config = dict(
    num_hidden_layers=16,
    num_key_value_heads=2,
    vocab_size=998,
    hidden_act='quick_gelu',
    positions='rope',
    qk_norm=False,
    attn_scale=0.0884,
    tie_word_embeddings=False,
    parallel_block=True,
    init='normal',
    init_std_qkv=0.0398,
    optimizer='muon_variant',
    learning_rate=0.00739,
    lr_mult_down=3.0,
    lr_head=0.00726,
)
MLP neurons of a small language model. Each row is named by its layer, matrix (up: input weights; down: output weights) and neuron, and shows model dimensions 80-175. Each number is 500 + 25 x the weight over its row's rms, rounded and kept within 0 to 999. Numbers have three digits each.
After each neuron's rows, "fires on" lists the tokens most often at its 100 highest values on Wikipedia text that the model never trained on.

L3.up461:535508498503559553484466482466504534505454490467511472474507499492518493520494462502532523511507474463514442472499480497528511500526486532564520488493486440472507507466517551500501509530487465503473478485499501477539522485479472492518523485477468487506482494502519446519529513496515522489
L3.down461:474503478524465477505535506521495466499540486518460544515493502501459488491498544500466478460495527516483573521495534490494492506498535483433472509528508529524497468535487461489495482492490492483517542500540509536461466503515517501464460507502523513485503465513476529489481494503464479505
fires on: "ific", "ident", "V", "vel", "ater", "e"

L2.up220:530519449526498472531491490484480488479505521489503531477453555482521479483531501443490466552502518546509498538515483472527511483477494490496475523483512533516512508498548491537459517487522446498493483512468482467474483513489509517533496531482525514515522443530470471525467510507497488509
L2.down220:457508495512464508467481511539500515502515510508484499476518459484463502507451483534496539479507490491488544507495545530490496496472506517513471474554500464516479482511476527472545510503503510501500476512547477516507516502550451478525534516537509479496453539525532508491527505497489486506
fires on: "e", "ay", "le", "o"

L2.up128:481514533503523500526490495483475445515503499472533528504457460491524491482494503507458502488493493495504501510508463494541533496507509533512549461437507486508505513486484444554487498423510479489461503465513504490517491539446519528527512457496513540513488510447515513518498479513515483489
L2.down128:522460465511507547495492503542488554493480512524504443498525532483491512519517497523534482511497529498512536483514538504473463490478530474469490521536468512491488492510511542451526536554480537492500521543437541506495488489548462492474535532462478475492472466556506502466475520507523511466
fires on: "er", "ed", "en", "ing", "l"

L9.up574:505535527486484511511479459518501538559517507524517532488490492508476495454513494551527491497546497558493484452470453516511502524474496467484473523526426504487516517474462456483464469545501479472500430505468494489525489477500453518507497504518478479513503461550455511471478507508464525541
L9.down574:530487468477488496499496554511456498430464501522466507513542509493507522532480549495514495532440484478480484526527529447473502492529536532488497452467546515479521489521517527522531477488509517465498517532500533457484525515497525502506521564475513513467506502481543502511530515467496449471
fires on: "n", " of", "ong", ":", "ld", "ast"

L10.up462:522476509525478533530496520504510503524499494467553531523483489518500493486527486530528488466473519497498483483473477491507505495480482451448489511503475496513532461533459476490441489472483496481509480525503519516484547512493522508436485490475503500508488515515571532452470475503506466493
L10.down462:451483479489526535492496505497568501503456519522471499508564488469487548514497561494471477477485486514513489529509516428509504473484508519517493473443521522484540516515514524526516503547520523518508498503496518469516503513522447486466511520443471461522477495453476473489511520487514466502
fires on: " and", "st", " of", "n", " to"

L9.up492:481498491477515489543519469502492500454490477518483532518510541516492536528492504476483491518504493503521493472487450524504517501461531502491549542522480545489459522510527517530479492467514510510547476471476428452512501522536530512516503479473489482478486446476470512543527546480536524521
L9.down492:465527501499495556501507530470479518520542487520514517509509479484469443479493520504545507495484510501504490525509521524509502505511475532500493488481516487500592511493539514462538510527494486494489548485529501549497457503474468513509488482501531450510494518476505497492518501495502464473
fires on: "is", "y", "us", "ade", "ation", "enc"

L3.up868:429557491496471529436522522519479494546527554504469489525527488476500541483483506504489482503489466504478478522499472467548485520541481504531510512484493528516547486500548522524532508520510523491452475503507540508534508485505523501463492522514497487504489494523466478497513499480481476491
L3.down868:518478496480548462567527517489493470498437498492523495493465492525481455559478471515492516464494545514510499500488513503459471467455498531469501492469511490504514518479456459486492472518470486517489517496470490507464476516505459525498527506503521525502500517477541540513474498513515551491
fires on: "or", "ction", "y", "ment", "an", "es"

L7.up115:495492517478543509492475529483495487510568484519490457409462528504483535496539501511517495506502477507437503516518485501481464538508537486478485545524532454503554485469527487512556525501490542459459521531522497469512463473496509521494514504475481498472532469520539448487493479506514498529
L7.down115:466469486499499478499523503520483504533489528504480494532475496486474467519514486513500470513517519509477511473504482477521522459499510504505504525508460488540438496473486472477439486445470514541502545498471521523479532529518530486514515478458464509505475493498494527489446514520483554462
fires on: "or", "ar", "port", "ound", "us", "in"

L3.up1001:450484483495482489538500528432483503549449491518490506491551495524488453440500503499548526480491530491537484435493458491484477473493484471483495535499522504540516493504476507582532476495498490509470537533552552494537513449540527474496478517499498461463521534526509466489524511513523536483
L3.down1001:512503501489565492467501439527517491472526493489494485464459518490540572550498493497467476531508501505482496573496537495521526468482500535533508485512461509492468485501555469466482536514489487483536453496457468529455481522452499503457510493513494499518484495468527526516469490528494478522
fires on: "l", "ri", "ar", "at", "her", "ro"

L5.up850:465481512551501524557521538539511536501516529485487500514510452505532509446494496545488504528512507533514492527506544501490507494526510522447485463513474511496530500498472533498492541427501526561493493512499481447521504446533486452482518496515494494463488509515528516521490489491487537489
L5.down850:454507504497500459459492484456468475504521454525508480510481533507483512565504511459532495477518495514480552465450501473488461547482509478517523559509543513515506514490472447498504478535509463497472487485504517508499517585456529504495492505517504481535509478499460489491520513510518488484
fires on: "ens", "ar", "it", "ased", "un", "ent"

L5.up510:445533496529511479491494491504503474493502506510492472503514501490512490478515540478518480497527525491537492506483453517536501472511468517518455509501539500484539509436501476472515485496487455453524490495508526518495491507494496504485525471503546521472496462464499476465465485468571482517
L5.down510:512475495474501475476498487527489524524486527494529538459492496512503495522474467483502514506478483502487497496493543490471468540509549518487492531497483467531494498555531486523486473520516483533475511493489475538511488514528476503517473528468485488529517560513505502524502519541467525531
fires on: "iv", "ab", "h", "ry", "a"

L5.up306:544526459521522455521472515492491519526481506522484489528498461533489540497462494506489451451487451512483499462523537518457499490470515461520496520481544468521489538479528480469508498527485518469520521528529476538497526524529497522528492484502461515490490530475505465475509514509477541498
L5.down306:479470543498485534514523518514497482497515469506553500500526519453522498484512518471542516556466551486507508490465455499521509537519522510495509483521483491471499491504489511491505505528477504506492460494484545470503507498481496494500493506527531477518504508512488538484499527498544438461
fires on: "ul", "ol", "ess", "st", "ay", "il"

L3.up974:540506468528502448533520481454527498496482536496489513489498461481524516494529521490520496483535465493489508518496499517500520458511496489478484547481473496540497483520465495501514512535495494514535502487485519506486570493509538526503539522513467482478505510522505492444507544470528474485
L3.down974:490485503465519545487517539548496481496525491503469541492474550524484527521459477499445522497483529499483519484509498455520499550484504476523494473481485503492511499498471491508454471490477518525518488487504537532528454497520467482480458481497508523539506503478485524526514473521480470482
fires on: "u", "y", "her", "od", "ampions"

L3.up399:513559498494515476479475500554490525532471513498472498512461481503452511515488489480526514437494539497495523484490491532523490489458525492511494479483511499490468484493492505496451527496494496490505502514502496486508510461506498528549478469520492463494486500537496482493529508476528489507
L3.down399:459452497490500526522522500478501492504507507519505496506511517521566519484551484508478491549513485457488491534498521476440492487538485506537534545491515524515512505492479516493526513490492496502480510468511501503481466538493485480467540515475509527486542496461507477518465508561470513502
fires on: "ond", "er", "en", "om", "o"

L5.up892:501543490507479490515463501478535458520531491476506512476486466458543480497508511502480507515498481510463532481487481471515501495486456460483521490470551508494499482527484474494465478533516495523450490470513492497536482525486514536504542502487517492499507499499501524516510477525511478510
L5.down892:510462494474487519478512472511465565523481493521450522509536535494480548519520472494547520492513516506570481523512494461483506498508555550482477490563450491529506524486481487503513533488484500496537510507482497492479511466514474454513482471521499499491494484501494477502488512480521504469
fires on: "|---", "|---|---|---|---", "o", "r", "ic", "|---|---"

L13.up313:504503512508465509472509487490505502473514492501464472472474478532476493518498487499538501484481462531512534516516508524479481518472498483479488528480493483498504497503521491476517520574497468468540506498476506512478529486499488495491528513448515469495480510481489551494489523511525483524
L13.down313:469501517527515508499521520523544445507492492484485491535512490484518521490505466513475469534526481486520515471524464496510493521531457541511516494490503551529504513508489497514510487468477511499469506511469463477490494494492503461450529483491560490543516514535498437513505484505539492487
fires on: " 2", " 1", "1", " ret", "2", "p"

L2.up768:560478492507504532523471523489486494498474540491481518494477492523516509473501449514508485540524472522517461475520538497505520477524464500508513524486525475516468501485497509508541480460519514493436488448540525495526490493526494518473547495487496495533495519494513500515484520470543497528
L2.down768:448484481496480494492511480474554497532563448536500486550532486477513500523512545505495521498485523467487528511491465521466494512463491519496533532519451491510510499504516492497482510507496494493518526541480467512486506504496498463547480512493471503496506464506480485465507511503480492509
fires on: "e", "ot", "ed", "ater", "ew"

L3.up338:478487479500490512493478497486486513541542466511487519563525500481501487493501482503492531501500514506493499504529511483511521483497510531438441495504498482533493489494506479494512525504484512495479529516523456513496479505469480525537485500496486500500536465447513476540477548536520491474
L3.down338:544521504490481504511490502508506476504489513469521477460472470499511489485471502502515464513536481496473497509485488527478489492508491461547512516524509557456528478528495590481501489490525489479466498489494520491482489529545513482454522526489509493512475479521489536456502454450519518547
fires on: "es", "al", "t", "ad", "her"

L4.up528:510450488508542484512496477516531442467477487500493491458513508511550503473497472518475471477486538478509522473515488508520515468536534530526482530483516481540487504490507488533525496499516521518532516531480522496452484464503486481536539524488421546482494478484475470496508469537523532474
L4.down528:542493500503511522549458483520510457492532501495539494512447541527510503426476474581494507458530494491545434499523453559494494479490492495492506518492487488516469555503487485499512472506508493496494537489514520494525520491492509499508515490478487461484503513488495483500486487548494479517
fires on: " also", ":", "ific", "old", "s", "ron"

L5.up556:507528514493544544499461486504427479494576498524466544499501503527474522512496474561529506498499459472524474506535502484501504465530505441490533527489548488521526506522541457517521474534499523457455499473531481506523481497511504492524532545504473482472493470461526471498507512433491476536
L5.down556:452481524471490441476536509504532512522434514493478484499479498492541490506495513436491475512499501528469520550494476510485528547502511476526505483522499517446524492487494511455461533473466478520497491543486513499484517523477469483484514476482535516496495514545488541461516498509492516447
fires on: "g", "on", "ign", ":", "ew", "e"

L9.up518:474496486495484508529506503519505486492525485484516530459474456456515522477506515484473522520497546519500510485500491485491506530500457504524511513516482510483448507454470523492516465491413474465527511516495484501511487495506473514541489498538517499478526529533432492479515502548520475474
L9.down518:512441496457495487501533506525509535501529490461529498492471483499499520504496455460486503486525498475528509481497452473515492499527490481517522512535510500503524488532472531504519496455516516508478479486506514503508495515521492524464562516502525535494528527500513516536465481532483479517
fires on: "ir", "io", "ak", "un", "e"

L5.up989:467508494470498543475504495508464531502520515521490478482519472512491532469493510520495559554514518504483531488504484478502510515540467533477542486484517494479497518518561509512507518466536455505497502474508510495546440501520526466478519492502516503499457489491512512485531489460477498462
L5.down989:519515505521514440512501487513536459497471515491515485507513535499520478489495462480490419447504490486524482511497532521488472493455508496527497515534487476484545505461481496493497457511438527464549480499454475507454554518437487565491489526482506505506529516483457470518511496527504493509
fires on: "\n", "es", "y", "ale", "ing", "eng"

L10.up724:492515505507533431525486513489451499426520464500492501485514524487491505485482529498494522479483490561471486523488478515515524478522463507497516494475506518460463513527484520509437445522483487515528483536528507471509520493512476515534465495481475485543505460504452516507548514532522491494
L10.down724:514506488450469535478505445522460551512509486503498498492493512495454514500524493468492521523533516483495508501517534512530500519468528482523482478522486475565514501490527491490508545451447502510447506477476502487484501516536530467550519501507516507482518531530525520515458474525517485506
fires on: "re", "h", "ree", "orm", "ra", "ak"

L10.up243:477462501535490491516550521462482454492476517485530445459502477557505485454475477475542514439510517494481452518498517533528492463530520483483531513498506495498493508497497524512519472512512469438554514495529471504526515491498479541490483486473549518486502520500475514514547483527547477498
L10.down243:547523493491518487487455509518528505494549495522489481546589498465503517497533516512443498553503513506500496467503465478503499504495519509503451502513547514471563530526499458459523514518500510526460506485458513484488465488478490482516453504515438482477519516491482519519444466490473541537
fires on: " |", " (", "es", "s", "ight"

L2.up715:468489489578522533517503481524506490446483490506522533496508482516491470474502517453476455483502455552464447518487495445499466487516477488466460545534501482461529482486491511529531525490463488516500480534484460503495475514485473461523485517544512500497511503477509513510459528528503544524
L2.down715:513510521475488479494462532435522516528518479475469457485471486475520507517498508523530522533509541476532526471520510543500506504513484475531545490474492475544513513526492496499481497511523510480474515493507520488502505492519518517472514510484489438504474521530475506512524529483478482490
fires on: "ide", "is", "ect", "ound", "ake", " pe"

L13.up5:506508473457496497524500503496455451531543508483494496466489480507479512489513471526484494552483504481478464467520492514467419518457499507461466484580503556441480551476509524547495527504507520493495519509501522450494478484534481481536473518540508497501501476474496482521511473494497500476
L13.down5:496519506494481524498506513501514537480489505485538514491512475502482544500497461460490481486522466499508507523490529500524520488517485527537528497470476468509404482518487462520526500482504513503534489485527535511522532501501496523457485503521498479505491460521502558510531503476531487508
fires on: "/", "op", "im", "ep", "ab", "c"

L2.up88:497489508502479491512452479509539499542529471483498545460498495485531467434557495504477489489530478517461487522533514514491500482487503496470505459569485467521490463498484513512524488473450523500538482501487526508479492530514474480481525514493431524494472509486494500560498514471505501484
L2.down88:497520505520530516502563473495476495504491523504487473551498516496485504538460489504535518541473526466522509449467501482515480519531524499519504534456516520476525554514509487509478512513545464488465517501494492500513494469475528512505466467529556492511526481518518505448494463523510518496
fires on: "al", " War", " On", "ors", "red", " rele"

L5.up385:477539506459514509529519503506471479524553516528485517486450495475507473494542490507515459478513497497551524485502534523526472464516509519510505486534487543460538486402481500514489536477513512518523504514510478501495486501477522493494539492519477497500517497516501483433514508488487478487
L5.down385:493471495520523516481477495493546516463499494504484514546558515517493510492459499481492525492475503503473476512518456486503534534516463519464511502491508454478456530544533490472498466516510479481508490514480525507494535516523470498522466497490475505522529490488493490556505510490547551522
fires on: " under", "ail", "ing", "ok"

L4.up269:504477494521467520490448530495506506527495497489468547521504496499547508483468560537474495496505565503511522467518494464494487545507478504503489487495492509537500544530470444519472501516506556551531523490480473478552478483506496512467525553503501492496493485534474519464518504495556536485
L4.down269:498569503497524481466521505497490499506485483507541471484478473521469478459502480517512483501504411475490511475504478539514479500461491531486510512490460476462546509486508487484574527491495479506509482527472500536433508528504481504489478503518495476474525527467509485540482553492512486536
fires on: "ow", "ain", "f", "at", "n", "end"

L4.up231:446490503477477436522511504503516485522529480539487503499537518469489490474515482466500487488481479520499499543453473516499497489455502481515507514528562477539521493437484456553500495483460428528537491513512523516505535516466496487469502486516509476503460508480490522476470473496490504476
L4.down231:518512476512511514503481501477473480462481521444501469506453492528515530526479512522521516525508519466521522479539528498520505519533484504475469466474429551473538505559510540435513542484554548460461468479482505496491473457496486528527498527510489515507528506538487487533547499497526489514
fires on: "resent", "les", "et", "ing", "l", "orm"

L5.up158:511530491481512506481483504509468499486502505488541513493469480482457522514510499514463494478495508539486518492480542506497507501524448557475489510511502476481545481466490498439512489514511486513529482506500485569530514548465479559471495523466469501490506540497498472472490505530483524493
L5.down158:481489497550472484528529481493525514528499451516493504518554546469554494461478520449536535500530491508520482487539468509529499513460543429489524494480511481477518490514514523501477528518498496513455520485480544458521442493523491507485490485520567504516536501515473531542511481462502484506
fires on: "ing", "o", "k", "s", "y"

L9.up932:462473495451503464488480469495475495540510530508492519537501524484471475531493508508485482474545508530556486518516485486465545467516547490463502471462536504520497512449523465484528510461486528480524479489513486492490517582493543504511486473538461514478480489497508473523515501534535472406
L9.down932:500508535532483495473537509529508546466494484538453497520539429531516480489532463522529534562508516522499504488510503518508493514509470513566472485513500552507519490485482509491511496478532500529513495531475493513461480472536475460481509508532512496508521517491454501500507483459516502498
fires on: "ri", "ing", "in", "ed", "ess"

L7.up718:512499480481463468522492534461532450501512513510500529415534540515502448500470533473504488518478467529498507504514480491520483483500506518499514530500501487488496467503488495499556510496511526490516505542505485521501515499440507483482524517451494523499500511502492505501483540455475479541
L7.down718:525506495494527515455502488536496523519503538501500502551530480471486519517544493515463545505521504482512449487510495490459508521507485497493471485503563548524487508493502502495461483463546516498508489477475518474512479490519510483494490501526472492501524493491501497477513459535498498463
fires on: "ed", "old", "ft", "ount", " of", "le"

L3.up78:489458502508489504500499457501543506535520529505450536511542496520521495513504477501548458495489492448495503512490464476509461479513492500494466525503481498498501465496526494486500505472494525475505435498530482537516484471520480463492489541516471515509508487513518506519538506485502566480
L3.down78:496539483477502509488498516474478547467458480487514463520470515484472507471508505505449523487513483516516495491488505535485513518473518501470555482488493467535530551505494505543498498513513464504490549501488484461484513516508528512519504494502514500476472506488475476486471496507519462487
fires on: "act", "ult", "in"

L10.up334:477495501455466500500470488508517508503504465513491534528516478471516465539485482495521489521509463502487501516504507467523509476502527497469459560487521506483501496564468526547507498440466497458519459544484510513484459477519534517575491530495519450513503484514516454500516541498514517488
L10.down334:517504497515492484469538474539531507506490527495494446399517534469526468434483521475465541486463481459500512495489513502505473495516510490504497496478520465529571465466511481493481503527538512494524518484518502463525497507473486524485531451504458526530486474458477478494492484496458486485
fires on: "s", " and", "as", "ge", "k", ","

L5.up629:506498490518449471446485503526523519539536539493480534486510515470488497482508508478533510503509476492473486470486487474478495475506485511483507499487509510531521505496534499505513490472506504500528524487533497493523489494502524546490516438525493469513519525504501525495484580509463528525
L5.down629:461488524480549540510519556519497500477468475533521442503507505534494520502495499496504505501494563475521498516497517531496511536507548510530482491485485473477511513517479526503499511532494519497451492518469513532456472488497468438510504513502506515478499487492470490498490446472514493471
fires on: " play", "ace", "ron", "oin"

L2.up1012:462510510515533502474495519486494538520519523492461501484479486526478504473526498527579479477496509486495485514500528525485471483556490542496514487428489508499507545503487532492451497532543524472522520507508457503494509514482558537529492450470471529490560457532483528498489496522506482526
L2.down1012:480478528498482498532465495480484490534556441466480534499504475520473524511520507471474496514492453492492496508507453518509538537482465487515536499509505552470478494508559477494489493503492471536511497530477515516529496495525494541474439514487484498502506513527505479519464470519490503480
fires on: "an", "y", "re", "ain", "ic", "old"

L4.up823:510467466496526468459467470497466503501516531536460486504516502482480521497490480500512494482490482489501491523522528473510510531497414496528516530499539510556525515463495457489515493485507495478511581526524428456440536523516494497500469495491489492478535476522482448440486463495512486472
L4.down823:453510520493468508522529492505553470532542493461514503482497501492537468515520512497507501484513534522493494482490471514489490480495539492505506514530465477463521492508493552510500501521468491521482426501477564517550455477498501479500528492482528499505461520525502515557514499513507537548
fires on: ":", "f", " work", "et", "ction"

L2.up574:464518479499473462508467501532536502501472498523498502488507532503456514482488540473569520511510510507474525497499524487471507529473474491531499463526512513500455504490430510517473527524498562489522502493496505557521482484514510522494464543512494476527473486497491483510515546526469461508
L2.down574:501508472537526520490535501484476496502500483504517487536523505515508508518566432512439465502471480461517462478483471500562476509541524479460505531474491488502564484482542480505516487482500450530517472518518513457503506538471486471505528472498502518467537522529488514522465490497524544492
fires on: "raph", "ation", "W", "to", "ife", "ron"

L3.up397:464492489470514497499512495500509515571510515504500491521488496517502526484493487533518518508541485519512483466502480514502485477480476493496460477514493521444495483449464477515492506539473472508516483487508492484543428539521528502528506522476504513511490486485517541481476471481489552482
L3.down397:505500459491482528498505532516488481495508474509543486499522489512523496524485527479481493450502484499470511503517497510520512503503501503502521502463488476531472527539512534486546484513537510518484498460476469521478544488480519505451488477496474463525521479493510471506563511514479452516
fires on: "k", "ain", "et", "uch", "he"

L2.up466:506486504506529464508526529496524478485459541531489513503526487511469500490465482512496505507486507479428501523474507449499469490510511495515431500526465521505454502528493487483536494492486530446530483503489516536493492527516524492498542510470531476539509493499508565545481512518550517463
L2.down466:494523476475468500484472489489480525504516464471504504506473522497524502506524511488519512478524484507565512458533491538502539494493465504499547488471540469489534487460486511489466504464514452538508514509503499466487497462508475490499471493519489515495492517517510454490517473487482485535
fires on: "ome", "ted", " up", " first", "act"

L3.up994:502499466501514497494473540483505504466493442523500462485441535533514424514496485532490515502512469503471500532547476547481503438486491469486526505508486555503482532516485539491476456491510519476505439522467530524507501535484497490487512476524505443513495504531492528484510540506496510526
L3.down994:483496521524518499487536471517456476556527559494488515506542463496464537472530512515519461508499472506537492490440505454521494526521499546507476517476538443523520458486539495522513555496460506522517542448524474459467508460504492470497494532477522556464488518460508491518467454478507510504
fires on: "ra", "z", "oc", "ak", "g"

L4.up664:517487544513467473481491515518527535535516496452465481505567523476513448491492477511501506483512464487471494508541538453525475532531491534467485479513470510506501484531527474537516523452502487510459488504497447496489523461530482520487501475523488473516568508510507547498553541533517512500
L4.down664:495527481485505480508517485508473438489487489531545522473427475559488563478478513519539512475447493526481506480504441533515491504510513493552503518520503481518513493449477507463492473493491500497517523505476521511509511550511509510476509543523470499480477501522494461524459482474529545517
fires on: "ch", " |", "t", "k", " years", "es"

L7.up297:500512461485531551520456470552520529491510468438470520503496467521510513502513527515520493525522507493496544496512493488495488514506495492488514489496515519459486472463509465518476492515498512515500498461526474497500486468505488474510487508551459523485505503572548504512493528484495546485
L7.down297:504489520498500444515511462495465511500508461480523503514481512467518527525513480540503490494496439486519459509490517516497504447516463487503505522527525492533476469505485500536492500496467520468505481453506503518504485479520457495484490483463499461472463473495503528459473536523496532541
fires on: "el", "ed", "al", "y", ";", "ep"

L4.up419:498514498509566489459543483514526504509524490516519477456479518489539479501523507506487501537518480526476513509515488455483510501533533529493474494488513488518496498502486515533512485469525491514520521515499465548515492499500445455471509520500431512532537540494526513483529524462500472489
L4.down419:473513508476459515544465515520489488489459513480495514540511473502474527522511529535462521461504526536459513466506554478543513516440452526518498526529487564520524494472538468522468511477505516469515523489488515474458510480513488500502488483499548474465496495491496533522495483498456500507
fires on: "un", "in", "ar", "ang", " /", "hip"

L3.up104:507471501475494501503485445463501541491481505515491514518488505507482472474493511484472537486492511508514498498451478515487507500523501483461476513517470492478520491490515518512508481495544513506448530430510520462533530419477521514438483511503499458473482532549490483498510512541518501470
L3.down104:484519509506526500511537529517503468501487473516488464478520509522459548505509503537559487509486495489498493470517486512502505517473471505498525473474532500466467504507508509494517537526488483492501475498487478536463495595555483517566518524528523536539526445478484534486488479459475498528
fires on: "ro", "ine", "we", "her", "ai", "inn"

L3.up707:516529486519509466501534504520496434459489450495472484454482513567454477519486508487534463552495496495524463501540472439497529476492491490504493516512522523530459515527527523535480508454500516527524502544496477481496515511527495506443533456500505515548508489496477464518541501507522508493
L3.down707:507481513459476532494448522476495512565506537523503547546554482449515562474544502480455523474503474508492526486456546558484472520481500491496480517494502503467555472490496507461519525527504462493491497481551515537487460506494483514524458538503486495457496514518531517512493502499481487490
fires on: "igh", "us", "o", "che", "el", "y"

L4.up1018:451483456497496515504524522533521480468491495514515521430511500477454455460501498529515488538493529485512552483471516486512485507477488521451532503500493464459518500483460516522486535511497492465504507483481486475463498527488488497480508464478471496512487501523529465534452495507543496511
L4.down1018:546501512503509498500472451471475509521507517474515483543479521529536530524500471508492484462541477545496479519512458557521504530515491470544479499492487524524474498520509475474468490513468489568471477503501547514529502498471505512525528506504537488436478495473473552502468490465492528462
fires on: "e", "m", "able", "ation", "re"

L9.up925:466473461486523493502476522473486522542533500509479484497506507500494516526523516526482551455482511551538445472512484523468491487470537565510527493522518533476481537498556488547464469509475550486530549481507492514509485546523484513499491559536489510508476457515459486489532504480502520493
L9.down925:480546505464543548453518494509531483492471517492467535480479511483458477483443523547468489495468492464571571513532470476480513503512463478475490557501511501480468502481497537477498476479502472473494469499469506489504511501497510495498496464489540479499505494517507507498487496477513520502
fires on: "\n", "re", "ed", "ri"

L9.up278:519530497497529487491523494515457485488499491494449499507540537484502485454467490490520484531572497452510480519486526528490497498526493463548510522534520494532540537474501526464522520494495478476495527502526486502478493532476495497513531459505499488498460482500458468504501467501531484524
L9.down278:491469492509458521454487490520524504517519527506516516477474451531533496519550501541508534471464493515508466481524475496480501499462484512495500500474468487486465481551515511479476479496526483498507474491503495484523466459510478522484481503470522521497523507469532489498484476499496537477
fires on: ":", " comp", "h", "a", "f", "8"

L5.up299:479494502523485485542479526536522487499528485523517509472483548460538534479484477490493475503486497513494539505497477465520494511501541469519505502476526492489501533482465462552480475466503498496476472535531467501509474533478521519487515452465490482509489498492462530526496523518517525451
L5.down299:491494514506557538498515488474457529489476504500479507489483467510464472524549494499532561520480533461522471495525527531497539488470470515453505509513480538487460517518540545476539562528523518497489498462496493542452489473516467527489497541528488494466511483482535486484480449495497508497
fires on: "ing", "l", "h", "an", "he", "o"

L10.up234:493455511499476469504505489496484503546490488487507492495524514484464552507455505517492455472518469529493547487521507502478537503504466466508508491519502524487482505494514473489499489502539458522527514507500503474453502520502557520536509475535481445508503551489484467510495548477481509519
L10.down234:481491528450505521496480542510493504523544498492530525523494513480478537462498504515500507482551518499558509492485483522507508508454528519495475471490488528500492464526506545490460529513501545451480452505499505493507484536516485458543462490479490485548508516519538547514526479524515492505
fires on: "al", "op", "emb", "il", "b", "ol"

L2.up838:478514515484554543485499478506473505545509501509507547485482501481503475513477494523499534452491514516528507491504482494530504498513488533503462486483507492473501481485530546515461494511527485505508492471500454495513500468524499496464535509575440478518522535518467524547501499500472508509
L2.down838:550501494500485477523532512490505495489517470527490468526539477492463493478552482507470466498482457490482491520460520516498517503539464497529536530470490503490522525516481478483524517487512526493490504530507507516505491503500454510530522508505557465474466499477492495460490498497514467508
fires on: "ed", "ad", "ated", "al", "en"

L5.up653:516476497518529489530476494517491469519504571483479483487482494490505468468522524505454516498504484479537474492487483472474499522492513488453474475517510460506500498528495509478542482511428531428506518487519511497515525493476498489483520500569536527494512481488523493497529473549534497530
L5.down653:471541531514521511521547500507499502509454440530497501512540485523502511517504484529512479483509512488483520472520501547512451469494485508508534513487506522504498490491497483510493500477533511570495531529472463497482491525538503505517472502465503485508540511490490528479495520487475524470
fires on: "k", "ed", "le", "f", "ing", "ure"

L7.up832:516555513518488512472488516498479498522567497548538474496541473494525480492529488486540454445483503471503550444511529483518519559524467514456458497508508476537503543490485528536476500466519495538495484501537491497500513536485441471491482473516487504525549507517488482498484469492522474517
L7.down832:512480515434498476524493544498507512481504495466486546521512519525493510496471514527511512491479506540472483555494484502511472512476496499485456492515483474521473514499559515504460482464490537469501550541472516477538436502524510500529490508520523474499468518510469497511529499548495468509
fires on: "on", ",", "le", "ec", "ar", "un"

L7.up594:488494519518510496506471471485523494520525514513471490484506534479546471523492454550519478495503521513499498481462466525487523462466492537529473493485465518513488500552503508492494502509499486480517476432490475484495527485503541487505505501464480534494519479540475478503487472521530548475
L7.down594:511548511553487549492510525534497495459511508509511498514499468486493511499512521498497536511513466463474494536513521468477496530500473491437531489514527469492485522482458469464471536472508483532468546533483482502491453490516492527501488504547536475484473470470477487516472506497511488474
fires on: "al", "t", "an", "en", " US", "in"

L10.up438:515532460510487490473522501528501492484540570557490508469544504482481504531507483481497509498505508536528558478530498513468500509485469521489504507473504457549498516467521465484500490511505474501535499495487457503567475524492489555480545525551473537492485510519516520476525531562471468512
L10.down438:509461517498480533501469517491489492536494501483487510495496472478517488474503496474503509465421507492534460492502491486450531499503534530524469526540493476508554523523529550488511513498471477495441519503482546465477497497536461456512456519489491487512513502503470492530502459539489481479
fires on: "er", "s", "d", "ord", "i", "o"